config = dict(
    n_layer=22,
    n_head=5,
    d_mlp=1280,
    vocab_size=6641,
    activation='swiglu',
    norm='rmsnorm',
    positions='rope',
    rope_base=10000.0,
    beta1=0.95,
    decay_shape='linear',
)
MLP neurons of a small language model. Each row is named by its layer, matrix (gate and up: input weights) and neuron, and shows model dimensions 16-111. Each number is 128 + 32 x the weight over its row's rms, rounded and kept within 0 to 255. Numbers have three digits each. A neuron's up and down rows have the sign that makes its largest values positive.
Before each neuron's rows, "fires on" lists the tokens most often at its 100 highest values on Wikipedia text that the model never trained on.

fires on: "ing ", "ings ", "ning ", "ating ", "^{"
L5.gate226:106149115131089121119072173121123129137112171117108170094144110106130146151139078105129132107111105174102210192097169063177125076109151099133090124059093095161162064163129081137154093109113112049124122162166095155124158087125115180155117072191141155084114060051107165141171113115108116111
L5.up226:129150131168128134110135125110148118152142140078143110081107140080121113111110148134119172160138089083116057104110122130084187151127138137175131122153135130116096154100098115118218130144164147121124141112085086110175107065095142119159116135152124197161124064174125105086123110084107079150

fires on: "the "
L5.gate717:149111193120106118130095103160101147125133128137163059136117130098119064107173180123129122127135134163129151153142127095051166159142153197102155184175160126133140093139125142149113118145151114110161132247166098183134202171110109144170103118046176147120132143115117120155156141095113153133
L5.up717:143152143074179195117120096190124137150071095159165147149144149083108115079103092092157129099144184168117104136135071099149064185133098120124106170160126175125118134114131167144135105133105074123184149151140117106146164095123096084163120124127124109184094120134096131111111186096149160162

fires on: "al", "or", "ron", "class", "od", "00 "
L5.gate694:139141157118138080057121182102127124138142120155074134076153168104082146079115155061034134061169102077094105102144165091082155101120076081121051094185152109094118124146066187151105103109118085141153136092096111084120106128135147156155103140122099100127107160081094134201113100160111188206
L5.up694:147125155112139099095165179096130095133114150142132131060150197078090174119174143043093116122135163090141146090126118068138110109163107099145080117167174141052139088167053171146116082110067068153152159125087123075132080084120125146127072159128097074109126147087098111201081087186128151156

fires on: "| "
L10.gate382:117104140175170112123098149126128110175096143117103086162149102099145117167128126152122109128188137141146159105133108179109061102111164150211089064106097103129120135136071181196124153168123179107122084122173145066132093180156181105153110114165160121106134112177096167176121142194140163126
L10.up382:135167205115155115167135167134131104105121166195121099143116147114122126129105139137108109092167086155106148100098150128173122159090106086103022126178087099052110147084110123134112138135171203127137092137148133144161165110143158167143148135112121192144115108075121155123190155114160139084

fires on: "of ", "to ", "char", "Char", "ter", "al"
L10.gate149:115067098159125107126191086078109092187129116120101161118112124112129213122110133104138164091125130067097111080151126127155104158115153145191135087089147176167162157099130128139077135137162159223157124163154130129124146072170166109125198057111110127136128109136106093159124156133141182172
L10.up149:082131090137163110056157118114186147125129114090127136131121088133108125166112157103062083100096096171099101133136095179086139167145159122129165102129133132167177118069143148108151175113125138096166153149107138155148152159147136152091113128135071139125110075157092102139113139123099119123

fires on: "of ", "x ", "e ", "2 "
L8.gate544:093132121148136120160146111066085101145106172094092078139121102094114143109134126131145157085179114103120096120090152128164133116091164107131113194121117062132146156182090116182178154147095109102055128168125138153170052131108133109073111138098140157065120096120108101108098152094124101163
L8.up544:116113201155164147158113162109192097162147163102152092142140140098119061157120103102103180119077125074087062170164196137149159181123114135118124091156102079139128162146133182113123093102105080137174084165102141115070069109143176145127128075083176118054105072084099150131142137143099132094

fires on: "to ", "ing ", "ending ", "ating ", "ishing "
L8.gate455:139154121121169153128136144123123153142163159141095094112148214098132149176167105124123158126163061204103173196169134137219143100137173106149080139130125169183156134187163161140145166084124178153134110156110139164120101171098097129212151100136125093154126096164153069163111144136119141127
L8.up455:116117162123096121070179110173115123152120157157141137128139142099140097126116176118114102162141070120134123113105135118122145196121103185125107119136140043102083063121111156101160119113127170098149101133053119158103136122044134069147111110137128129129104047134143120159170086150108149139

fires on: "| ", "-", "able "
L10.gate568:135112126162185120127115139073119117170148124178128136136131114111141126176124117136100135094138178138059190118139168182158134087155138089131124125104117109135111130125105109155050148135139147130152164172137161110140138114154115115177166097140085082132110110128127109108146176123114135085
L10.up568:110101194183148178123162177118133124141086172097078092132118119135105085196162140133098131099144217090112158059110152143149200150153140112140091063113149143132157163096154197160121078139142143123152096186135172136160182088136099157191129156140146058122138098091127179119156138190184156151

fires on: "its ", "newsp", "Its ", "full "
L5.gate1215:099123103114087158138102101109153145112120106165131144145128137127128124143143098186130125084128144113154183139167123143135159089182113115129113110136150074149136158148122124157144244111147084140169123055146114137103131091138125115076137142144060116105137131128110090092127136185103129142
L5.up1215:122188099068118183182145092122074134110169096131225133112157194110121143092149107068167174136129197183151163125124040115144126114093097128157114068114158171143160095112105156105070172098121121087126072122125133124148139148159108119107084160109087165164081143119111151141124151133134160154

fires on: "son", "man", "person", "erson", "er", "brother"
L8.gate162:105079121146150150125093107130196141195153131111080171172141099166131125122113141143115127129054130117128121085171109196085148161159085095094115146108117118155088134155115141156094141096121145084106095137125149124117138123113103112092140126094127113117141101161159128135166105125131099117
L8.up162:137096143145160163128145212096096168136176151170106167109145190132176085157166152182170133115145144089081144145100128135154142130124158146086098152130088117062100124174136165149065138114155172139180110091163145086163123176145122110124128092123128123094105123155113159156102112093130170114

fires on: "to ", "es ", "of ", "-", "on "
L5.gate1127:145094155178074092144145113173114102120138158093122159106131138135142142099103145117132215084142092095162129146039138153115171168117200134137093132151113109105188151106165088144118199098121190173079092131091118153183108175198121112121151128100151148166082140074141151184095140116115116173
L5.up1127:134161159155138077136200132179122071105120150161106127104122115128139155149115162222108153065067067132107092146160138097099118155141120112068091152160159119139104090077142127148135189085115138107081092150094140155132202173098151184149161143099061090098112084114155130144110145091036122209

fires on: "ian ", "British ", "ative ", "ed ", "ated "
L5.gate835:141087126147136168134102099118131094113092117136104194142140160143126120128077126150110113108108104202132168080128138091189129131130115123126114113100101148130134143124109134141063110144129095152088071137144093152083140180106151126114114118189116084127161166147120140141114190155165185111
L5.up835:122108130131139102090110103163207127092133087146163168146111172115118126151055094143133152131099122168186176117134172075200136136095083177092142050141137139139131194165116083142100090154108119115041144155129123228118126129110148124120104108159121096111126120182091139090087172174154174117

fires on: "from ", ", ", "since ", "father", "brother", "son"
L13.gate649:123089113131134127113163175079103172133101136103127145129112143105156145094068109158130102119089181134058089101195107155103144146161151110087169169158115117167118096113110165072097133153167103078119080151093131116168103071190163127166121111159112109140128086112131153146144110121124164134
L13.up649:148104118159092165126158144051124148165168147095065121154114159162117099167128128184123097095090136149118153145127156155105133153121144136112167130096113153125135158137144117136123118118140169119150146119112099079182115111119126127193173132136136131164130152156190176108117134177136187200

fires on: ","
L7.gate555:113169089139104100126125104110076111096128121108139129148074095050137182142140120152071117111107092088113130112116152108113150128137076140103152128059135137109183090084129105134076138176066170106126126110143121146061125162233110109130109123064103110127184110072163148160139073098138127158
L7.up555:143193151092112100145128094121081173016099159112119102094131110115147153178161141104103147137083104123126168165113129091086126071062075154189151098122117130094144181098138092119130136123087182079139183156081129129079096133171136131132082173113116146141206087129169139159125142104130119122

fires on: "Australian ", "ani ", "Jewish ", "women ", "alist ", "Scottish "
L5.gate710:123127146105095147123115153109113120114203137102120105136000172113000133126124111145103108086102148066099122150140146127127145135091137119143127128124091090111127154145068127179138143175132142188119099114187149196140148145121133139175127099136136107130123208127087145194110084138116216158
L5.up710:117100134096105199144120138150144089115165135138086092149091157106061116150119100145145117079086108097115111163152116149112130148123141137115155138087133129105171125145081129110213135153000184157125105110150130170148153158179069125187109146124114122103142158127126129114056108118088153193

fires on: "of ", "as ", "ed ", "ed", "ing ", "ay"
L10.gate1086:157115160059150138119135129103136093127184115123139131171142137067141120092164090128176093113139156125046132145056177031119205119120137112099071153138110127140136162114130185178093119140122103135199109167218106179177159072115149135144147098140115132091090091062106067115117116164125224112
L10.up1086:167099177093095134187104121155071138161136144158160103136143141190093123088149149122124161188104185106118100094081075158136131148093184215128123108064140154176109185141177158108110103099155070078137127114140089155084119090118142107206119128158131102099112094086081133130138120074132141134

fires on: "a", "al", "o", "an", "al ", "ary "
L10.gate511:114110104102108149124092111134143127140132101159093160140153143107171118161140110133185073105150067100058160098100167128164114083148136114176175194114145084128109098141138152179121105136129151144149143115176138141073113106095118181147156112117155137151152123071077140109091147184169082155
L10.up511:145127141150152076128081100149080150111069160137137100046126142127107151094105138165094123157164156155139112163088103142134139112072116138118117135144127093169111117133126139168159159124125130106206144160157145133107172114055151160219102110157116192110163033110140095110163058143095144189

fires on: "several ", "other ", "various ", "the ", "Other ", "later "
L5.gate637:184137180186105136134123152132135096145165115154145080137119163087123117105122156083089128161153163205205124137098050158107131100181181118073137153153126138143173187116118092104084151128133103136090113136131128170184141142084135145151137116067149117190082159165117163110128160108076120184
L5.up637:131084122104185112137119121154157157132121103142115136116147131175120088105078182096140079120080172216190149152096071128106133066125077067144119148170168144169103150092130078171129182136115106123147135160103142200166146167072143070101100127110120154164089070175124173145122140095152129070

fires on: "DA", "ES", "CA", "CE", "IS"
L7.gate543:112105099156124098222116129100082140147125115144164139097120107105140102115066110144127153030100077073073048120110139074167111124107184139106114173160077127149108172144146188126150129116121157156143072110145111117155104165092132173167158154183107125204148166118109123121114178148158158175
L7.up543:097076063136108097147070155075149170092130133109110154116112111167150119086071111138117137070083058086092050128115162112180069113169188137120084155114137135135148134133135136119138129080117131145160054120112156114121117163189171131184165156133084157112148135163134063132116236163191125156

fires on: "that ", ":", "ar"
L10.gate207:132126165109144106130134070084082151132120146128104092115127137120099156118130099188148076156153165121112143166158165165111150099115102082109095084091090143094100113148121158180125168104166164076113163185174072185087171151133158153175169119113148127131132036123138148147189123096075152152
L10.up207:096154104143117135140136138080120132106072147150102146147116111158109149125123107134155095082194173105101158174149198156130140117151183072085197102113117146136072179174122184097144122117121130071121174166142120121080177153097128149134164119091153089079123099135113152123158136117118161143

fires on: "| ", "ing ", "ton ", "ts ", "le "
L5.gate71:121148117157133135071152102179094102108165120111137173166140154131130092161102140103161139153093105164132148056066121118111107134133132095149078092112142171140141130121119165121135128147126152104117127125083171117143091144165156151134105112128171104127125134182123207159155167203164156104
L5.up71:096125152112111109089092134089152119122218166125077100142114153175111098102071124120149132119156108086133152185145185179156148118126104108147110104141180176111141146096156211124163118094126150150118089147168148093099119156094118154173105175111125128148139163109122122100132150102135095122

fires on: "| ", "min"
L5.gate54:107102130131178129083075123104114129133120114184097111131099163112097107077084153129129127096155190146134214190155138144183139126168095121171111111165090071186099137118103181175097110119153123132082140113147125100134155132151225134255130115156117135127125102138143120080178151122112151103
L5.up54:129107143123175121109117134153117117111094179134137131112112173188101082115106175136147119109145175118158179128124155122190171096165130074145109070129161135129101129094169164143131123114098141138181130138052151043102156188115170149158085176165157123119110129117170121141166111150108123087

fires on: "-", "third ", "opening ", "per ", "in ", "th "
L8.gate91:047135154128090193120132171101125104138153143111155072146000148079000127152075103119143155107095149054096053135159173116136125153107081099166141122121076105111112100154025145150138142162104124196132115085150164153140125137130110144157105022138082133128071181143135122157124074128136157164
L8.up91:072168132104080180111159139103118174136112168085137135181087142137029140177127088145150166087106109100105124133175143099131082154154125132179131115142135149090151126171066172096117136157000101169151166121170147135127121110221084112138113116102160121110103156074109143117104127126111117128

fires on: "n", "ir", "the ", "of", "-", "new"
L5.gate656:128123133127109170150092100123182125192140093123155134177129138149124091065115151146158161062139122162108111122151135091145147102188149085141104162160075135153123140186145139113075152141185148114093084163174136172112131146144196147221132071133109171130115150133003123099244132073115142147
L5.up656:140157128135119184181122122139223110134047121127169106193164172182140099072136116152153163115121147143135173105155106096148111129158161095123171134184136189155148144218173117111150122116102111132143147179131134127141129103155136148147088135098114172128139158091094103084155152114122105163

fires on: "| ", "en "
L10.gate894:077134166111200091100075148100094141145136156086088122124127104136152159126106142174129067107177123102116150097158189178126098128101091076110103141154125071122119133172098118149094165162152194112123085167155134091141116154127218100150119170158137105105168114151139142216143109166126171104
L10.up894:146096130177157149189140186157134142141082154127137071117168119100107136150168109111167147162172105159125115073136136102193153157080125163179105075155077122119147139076128180100136113114155167175144059123139184151151095091116103146130156180119175126138103091074121112097117123187156079108

fires on: "by", "man", "at ", "per ", "er "
L10.gate946:112156098103149117140167140134096159090210084115109115106141110158113063105123094154124094112167067189094094088108096121102129096147090091178127066145124094103077126149114130205161147092095216121138135154154108188129100119120139103106193131149116159151154079109077143181104139135099132139
L10.up946:133180107116169142153129132108109083111161135159087141155124143083156140165133127177160116113092113101079103147120163102087135099134078122141136123123119143129119117094145095160156083121109201126135187072154121150126194157098143125150181130094116134085159149164074165126150139131100102140

fires on: ",", ":", "ly "
L8.gate383:119117139178169105130125088166150093119132134073095133187084130131129138110145079079196143178105115121133115083108133148136129145072129113156076137121117127161139195126125146120136080109172187103114120169072097183046153088132133160119176061129102069109149124164160129134115073106189121147
L8.up383:130136121170146162092075108099124145101131105184123161125102076077103164126150088134096152148128140057113157127153160178175098116139098155140127169164117097141100131102083135175117158115134161150057129095126096144075101128122159093126184110196114089055106154158176141121095200119148132109

fires on: "th ", "et ", "aster ", "x ", "est ", "d "
L7.gate354:102072073142069163133169102093136137134130115158168182130138149100143163135141086163177178048125161132171109075142105122153176128168204099119077185079147113102147084182141107169160117102142132140186123115174028117077112160096118152127129174109092160158136144137122134173084134116160140115
L7.up354:126008115124157193170120118136153084119151141127118143177154126178165100155157108110124153070159150130124137113154177120184146124126117029154131121093138126117142119143151186138121144139160120172152089113148137111117129145157126170070160139151095145137145158173108107080117124111190128054

fires on: "ing ", "of ", "ning ", "how ", "aining ", "ist "
L5.gate366:151126197134143175092104140084139158116105122133132158109169106086112135096135124061153109126091179136139163152071188121135151117130206108128153142161167117162108217157110142135184088118134103167133061105142098187160140111109098141102144103177147034117124058135132148139128089121204137155
L5.up366:146097081192135120157142101070151143185097112104121136055103100172130099157121113139073145130181085131096174128110152139118049092159138174152160087136063108109152130178143124171158122110119155112083093170152050134148135073170141074108110172081122158126134084122109148109183051158121132150

fires on: "th ", "th", "z"
L13.gate426:098080134157150178163154094091088117083156149071190116143145140092111155150116127180158134135085168096107079161144141091119206153115180090133079141110044143111178094108131186155128139187144136133132095100133106177148151167102056146106136104166174154133066125170158181114123077126123173081
L13.up426:132080141153116218099089122123096074095137139180107129169153127143128160118109111104125113054123119078084088129190150106177149124150147119129130197082155131089141116177124164072110184116121111181137080178197165120126140160155059112108123123108207131091132218144157081125137105165080062136

fires on: "American ", "Australian ", "\"", "Scottish ", "Black ", "al "
L5.gate354:104087094113123171097178117140098132132168062104170169134123171095142187137112182118153140115136124078081078170096139125103134105080058101136156218174031163122092121157112183112153092120143152158100116101197153131141134132140139110212133115134120142117178202127049127111106116061142148166
L5.up354:111097136062131174143146108136184143143133120176158145160139220146114134163114148167198138130136140154133127105089127126146122141118123107106170187116115142153120095153115136125186163130080162137108121129161142144141168110228118120148097143107137112109134097085135122120116129092180110134

fires on: "ed ", "es ", "of ", "ated ", "ing ", "uses "
L7.gate1145:119132168152163075143150127129132192160160111138128109093113125123095092125156119176112092117181192107115169157174141154134121138099103125090105108137132080106160128142110126172123158175137069133123143136145125147154100112103178122146067100166096129171097079096140133132117110083130132156
L7.up1145:139099165067119077180162095118127170102121104143112069156134143086137098146166130064126156117119103097025150111079106103157128166159054131099145078142113093075130100134128121105076156199144101113173123179111162173116100099159083099114113129103196084151132129126108168132124158166219130067

fires on: "su", "res", "short ", "of ", "es ", "or "
L5.gate1046:162156127135132116138100103105158104115119133152145189150139138177136132095121119156106170104148184119111115144109145114092067115147052109167140153081160162143142150169151213110083120084128083064120148120129053161150181206114138123145090087112093161143103180097111147155086107126168121104
L5.up1046:126142092096101097153128160168076103127134115116107087114114092097109082140154100133144096136108097090062176098129146113122092140160108203029182162184098120112110163112112160150165174137123115126127158086093141202074109092120090119115138152079118121143170074067124154116141107086144135137

fires on: "ing ", "N", "ed", "Mon", "ter", "e "
L13.gate60:102092107084146107166089116093094125152160117124138189158104153097139128121059117150163118119150072168116139084171120099085127125120068153163104187120129073170161125172118113141106156129119179098143098101141138107131120115127110111132121123150168141136169145123099198192107115150172184133
L13.up60:144134160103159091157144098102137119147154111161174095084152132134135138096122186089151133065128079141148137097165085145143167142090138104134097067102151123058208096129109128127149108132140112121132149150074049164187113127174120075145078186146151128175121118090129181145107149090148190204

fires on: "en", "t", "as", "ext", "ex", "in"
L19.gate491:098096093083111134095105102095111137170155121079158141095120174163090110161117186138093082118134138157136065155180144183063083081130121164138146146168124125168140109145105185110115134195176133155085126132152169134129104125146089092149149142072120129134112115140087114191138135185119118121
L19.up491:131174132113113098153121105110175168092068115123142159147139148142122128099158122128107198110082112146137075099080179185025117092090243130102122125121165181162150145071121129146092186176116138115134159112123115179118103096175114155102109086139104155142150160113156106159066120158145141198

fires on: "of ", "time "
L10.gate194:113090120169086060122134103130059093139162141124168129120081158124121160137078147066094147082054105049069085087125128129145137133146119106105067104126135156132139144131091071120073159177125134110152171078086143082213120141159117124140171112129133148039128158114135131142054124120081145183
L10.up194:145144141105118123140116136140101099094157125141143124117123131159125111191117101122141073054107091082160085139135168182156119130175131162117129222118170113116159174092118145129070162175150089090122142151133115114136161184108109075198151141130099109128165144144128075119137154090085060080

fires on: "ing ", "of ", "ities ", "ate ", "-", "ited "
L5.gate24:101153133124107190217114111093194090161081140062139140132159099127144132108138116114116122136103067148146094076078158067119147107122151160126078152149161142120062148081201125115105152145124128167135111144147077107120144130131123129127117143104108218144125115129123065149121147126159125118
L5.up24:083126170173140168125084148111131126159150100111122152128129085097109157100138148090168135186103133130172159135118116072095109136193119149106117097127140141114162175173147095124150136115116034213210180114118081112136132120139121139094145064167164142144073126161113152111152136145078124106

fires on: "by", "P ", "t ", "net ", "at ", "D "
L7.gate754:126160110045138067169133109137102127165123145145082115080088147123119053113089111126100132073127054099100117079132095137094086146110088136123132082120083081093116126069125122148125167084164135120188156090113125115109114091141145139137153127111109160185128105104098175108161188116104065125
L7.up754:205156149110118195166139117143107113102168122128092202184105155085136117147105096162104117040064108162151118151152098088135137108187158158145135113105116125106081128141157075197146108106155135163150087086152134086094174174096122142107148125102088157135173142116141142145101114123116120103

fires on: "al", "a", "real"
L13.gate412:090063113139149179161177138035131146167159132092101111095090142074126200080154156100058078105186115164090124070115136145114089153133136142128105145144096158110141093089079198110086104137159145118124102151168114111144134121130102094167114097132113113092122176159127130160104054150145144144
L13.up412:129112163139180154136095144111177147154145192110124095168104183150130163195157218076149109073143160127112147125162105084107092131138135091115166061160136154100110125086069124121115128159089103169144116092126122091153121176167080088094114149131099080071086123147182143136079152136119114129

fires on: "Japanese ", "local ", "British ", "Chinese ", "ian ", "international "
L5.gate936:128104106083072124164117083097121109123119117149107094132129182194108099107091147120121152109166101193148105122120148083144180126140098131076148122156082165113153118098149159126114101151125131155130135211126125160153098153092135133154127118096115178174147173157031146189150162142155167150
L5.up936:125095106073094136093139045118162149107043070163120110144155177154129143098097139142148160121137128173145148085121122108124184142118095144101153116172171168084099174124149108173151167127091148176113104153184103190121088082161145152136069129081100161095149131140092146107135145117105132136

fires on: "ed", "ed ", "ated", "1", "ated "
L7.gate251:165124115058122184202146129084105098097200164091081054141136124083126108145150123107145122105102096112050128168149161135127159108121168146147133120043149078131159054153122181056125088124086116135074158217169082157158159169141157113125155105137150135154132150150092127097139154130096182147
L7.up251:172205119136114134127097171079122117120116167117135096191212189172166103182143220142169175169117134049139091086133149132113194137147151141145113125134168245149093154136116134165132105076111112145081150154153089171082131105048133104130098152151119110163149092152107114107099122137133144086

fires on: "to ", "aw", "ed", "is ", "in ", "e "
L10.gate710:147090144118157107062081143121149133119096136159126198085138110151128108116040175096152172119136168172052114055172141123089155155116123178118171118128173148148117141150146128104150138086132113113155120095142131094134155080123137105158121124137145159144142158112081155131096074124106153114
L10.up710:110132100147109123108179141124131118106103112089133142190086133125160134164091116101175175056177138174143145091138064106064092127107097144151167121117107129144173134180085198185136139147164144143113136128121072118134092090079107135098094125104155145101138130090119128179147156216121148219

fires on: "are ", "is ", "x "
L8.gate54:126100052104174066140175056095117148168109126114147134136116098065147169129113107112163119144164075148169178095102162188081149102099073159119109162125065085134207110157114107219157107100138156132098145117123116142074084189141127065111110092127157174036130173148143029162107119088138110160
L8.up54:138094156114134115169161166149168125123134120084122141100111102086128151167152133083172051155119074092112157171132153087147195130118084119155190081149108080089157163139137142103177103128153096175121134165141158164150088089188173150107120105119167148119113126164102108064103148102186118137

fires on: "New ", ":"
L5.gate275:109160153153154103186101122127110138113103171136094144153097123122119118096169104139143125101136158145124122149111172162128110150129096174137103110058075130120139169100120162131090100161203135111192094135090121187107169118145103157115199130086141091106149090140149165119213170160132127107
L5.up275:108144147121187097187113088143154171148116139119085139153125131155133145117139099149198155116139193149139149137161125175103044131121116213140119132091088105107106195112076168140159118166143198117154115134113120174135149096156130112092173130153100129143172090157151151085156196098111113138

fires on: "er", "al ", "er ", "son", "ally", "o"
L10.gate471:078143112169182122141109105089121102170131117136063174130136124086126082162105103133157084103133155111129145147168132121159133105109223093134146112135071142160098104136125162203065110100144138108219076086101079137073127114108123147090146096123133139166150174149096090155116137107118141120
L10.up471:180168162107096096141193125156085119147134113160137156129082109121162153154115157164100112165187146140135151200102093208155163109152126119105105145131107125130147091101148162150075064120131137108124145206073150163160103178110135140111146121108147122089128058084161125079137108119150162183

fires on: "| ", "–", "; "
L10.gate129:101070147197174097103107108144143145159137137132097073111123069115140139144133095124155129159142123137123181087079100115143078148090162146196129073137068083123124127164132165168126135160114160108106079141158155121184165156140155124189171163137125124145100087129116169127099172151189145121
L10.up129:114160193148182136170105195088127114137151155127124078111126157129088135128099152161142094111131095108139169044190194159143167126123100126121046092204101155068090150106112111140108133188168181155131105118118137132161175145141136154168080151121131177159119098112090154084160093168133176145

fires on: "iga ", "election", "rian ", "es ", "ing ", "a "
L5.gate1116:112140150134119076110192187173105167121118149155131095073123110112139130135210097152127077099159152135139119096167167166126145105078123129082142152139159104071139161105074090150130192142127156123170112091134135165148060132145130121180102170069064102091121120066150146157141087074130149141
L5.up1116:126124126127087144099108127148122157188180139119089104133111130094140124179140132161188148115090121080185102087086142113104212150138154094134091116144159139124141181167134117140164194167159148114135072171084097136157083095119084103152117173100118134136089191154111142102125126112209067150

fires on: "to ", "ing ", "of ", "ed ", "ated ", "ned "
L5.gate533:089093079208129135134119127090146121152187161103156102186151133158128115102086088124102095109067117178093190119150148114150095071115091125114113171156137102087163158118163133116112151075109114088125164120087184154066128172099146097127143107128095066139093166144142085112104169183147096158
L5.up533:089146130138149115136119112145116105084090098151156107201140185123116125132085112116167143127104151150095190114129141128183076113126137107128143205142128121154148112085123149160129119130109137081079100135107152165123137086180154130135090165110100130093153112143135096080113176150170128106

fires on: "first ", "by ", "band", "only ", "then ", "other "
L10.gate408:077076134137112142177087159085173144158132134111105167158137153098170062151094104088101089137074146157153118152099105172194092131158105119142176124142126117186135163151130188155103148176114162105147133155138140132107077139095153159113136142161059104148178113153074130113155156146177195081
L10.up408:109136155211057110080043153168147070142145131123145175114151147100130110137160132147106125033115124061174158218149142107128159124100172132175115133134146126177122163101075084125166123063125135150086099109126120136096111142126085163092081121145128177115124065104094094105184089090095101148

fires on: "ing ", "most ", "in ", "of ", "ability "
L5.gate684:150115085088144190186141052126143159186129120148096140138122059083121083123152146086111145146042119149142115109087193112091087120118142121108110125149109105085101164137145135167157086153136111184189135087118126144095095142123147131118120157158141128153161079129098038096129110149127159128
L5.up684:096105105177126110141108110106201116123111169090079125064098114121139154198169152132101173172150176139147071124179112098184108136174135192151112071092136128110142095192102117088166100181112115162068111139114120114129129115128128145161115137100152153138172106148101168056145089200070150117

fires on: "its ", "more ", "of ", "other ", "well "
L5.gate802:120131149075104123132162150139102098122120205128133090196139161105114119070165101171130142173152141118094168048101124179132060116056150159125148104033081114115181064116143152082147103161120149120121120116150121126117122129128098166110116158079102076128059121120133155160157138122131167109
L5.up802:123149137153158054174085164165124108131117119146163071185152157152114130117122138126149150103144150103115083065128165137110161140126125121087147141127166143132136189063103111103136106141156134114122153101133093121176123046154089085116125138152106097161108140130110131140156107128137151151

fires on: "of ", "enc", "following ", "and ", ",", "During "
L7.gate1174:154125106198052102154111130131196120097132113155160104181140062126149116061170127097053130102127103110101124056137119125121242098100133052124123162072185129127101103099150092139089081123091138113165069160143131126091137139126111099163125137080148118144161082078117105115141080087136142157
L7.up1174:136155097145194082109167131128097113081113097139112133136161074157115105105174162130120108182108109159161085083113165151133086120111119137178133140064112164094169148118143123136139131140122150146142165139136146080079127131117145139128167133102147097153121111137051102228144110052126088114

fires on: "known ", "video ", "u ", "i "
L8.gate198:147100118112129124134122083153143106125116137131188112064107124126143100064163147139149152142071162159148155098104072153131111159099147221121139072111100102101158128199106129102075155095119146171106154020121137190044107132090110106080162112144185147120118109134160132077117111126144134124
L8.up198:100140123112146079134132142129104143194110157109090127160138081146120086131091108105151111068074137097181114160153113109104131119134103096122103190168122095122138162167128115154113112147133114135113157117020147117174061154108127123138097159140120196085104154149147149087086117124117132144

fires on: ":", "of ", "ary ", "y", "y "
L5.gate58:117106107136166110171102164112151180158133151104061188115151134098132117143202137097144111072094089112114114156163125121101109071117089120123094047070100180178099086115141139090126174147170179093208127161127104150152141118132070158118112135097128082142183120142115145176167134149108113084
L5.up58:082125156133134160206139118041117166171074138087145139106126119072140105136144085145110156100120103139125173142173124193111028070050073168120161099112098142140130123140111142149133093120154149118145176143154158125190150168190102133085119145133106100122161140156145149102127198161145126126

fires on: "on ", "to ", "or ", "ard ", "ell ", "are "
L7.gate668:136141074111126095112157131118111152131184136142172046137141107143120135202128172117118088184120089161108191116104107122083135124153153180144156162178109112209182082069161116163111129117149127105064130185109140112126134146050143114102171112118117099122098167129144116125133145096149139133
L7.up668:139110121091136115170110148055116127092231192109100144058114089081152184174142100149097162137125132158169154148125094087122146132111109144134145104143108116114119141176158072167230078116130203216120107162091187116150194120142101111117141107119143119151160111127154117145124122104175083169

fires on: "| ", "–", "; ", "."
L10.gate874:121117125144123089136114148050130153172172105119142060126154086118127145103106135130089104157154098144124151110115132181121114107098148114160048088133094117152175146168151152109070156149157168093115075154160126116177156139099109112160118131156158115147123064094137118092128081129091182126
L10.up874:127130171182188090190130196171151158165145148138128079122146105099122175154149112122188136109170142111123146059163098097194109181085135119178116045187103143132151161123122127153095110143163122154122124140116162125141162098100109117182081131167120112117174108113129104111138098173137142157

fires on: "row", "new", "head", "m ", "ound", "s "
L10.gate962:099081107085100093139090134110136155165133145109093122106126066117172102154093099096156134152112106086137147131072170088130201084123122071113151163073141109180160085126104156134100146166115134129093159163110098104087139107129109097114157128152111146139137090141083087150123098103219157065
L10.up962:133147136166127122143158112113074139149161186111063167112092155114117176097147122160166103171108099167149069135141119110155115120116131111115132111145135104183133132178099130115144182156135155110147109129123092088066129126129108074159108149215143198090124155049109122177156106062120151142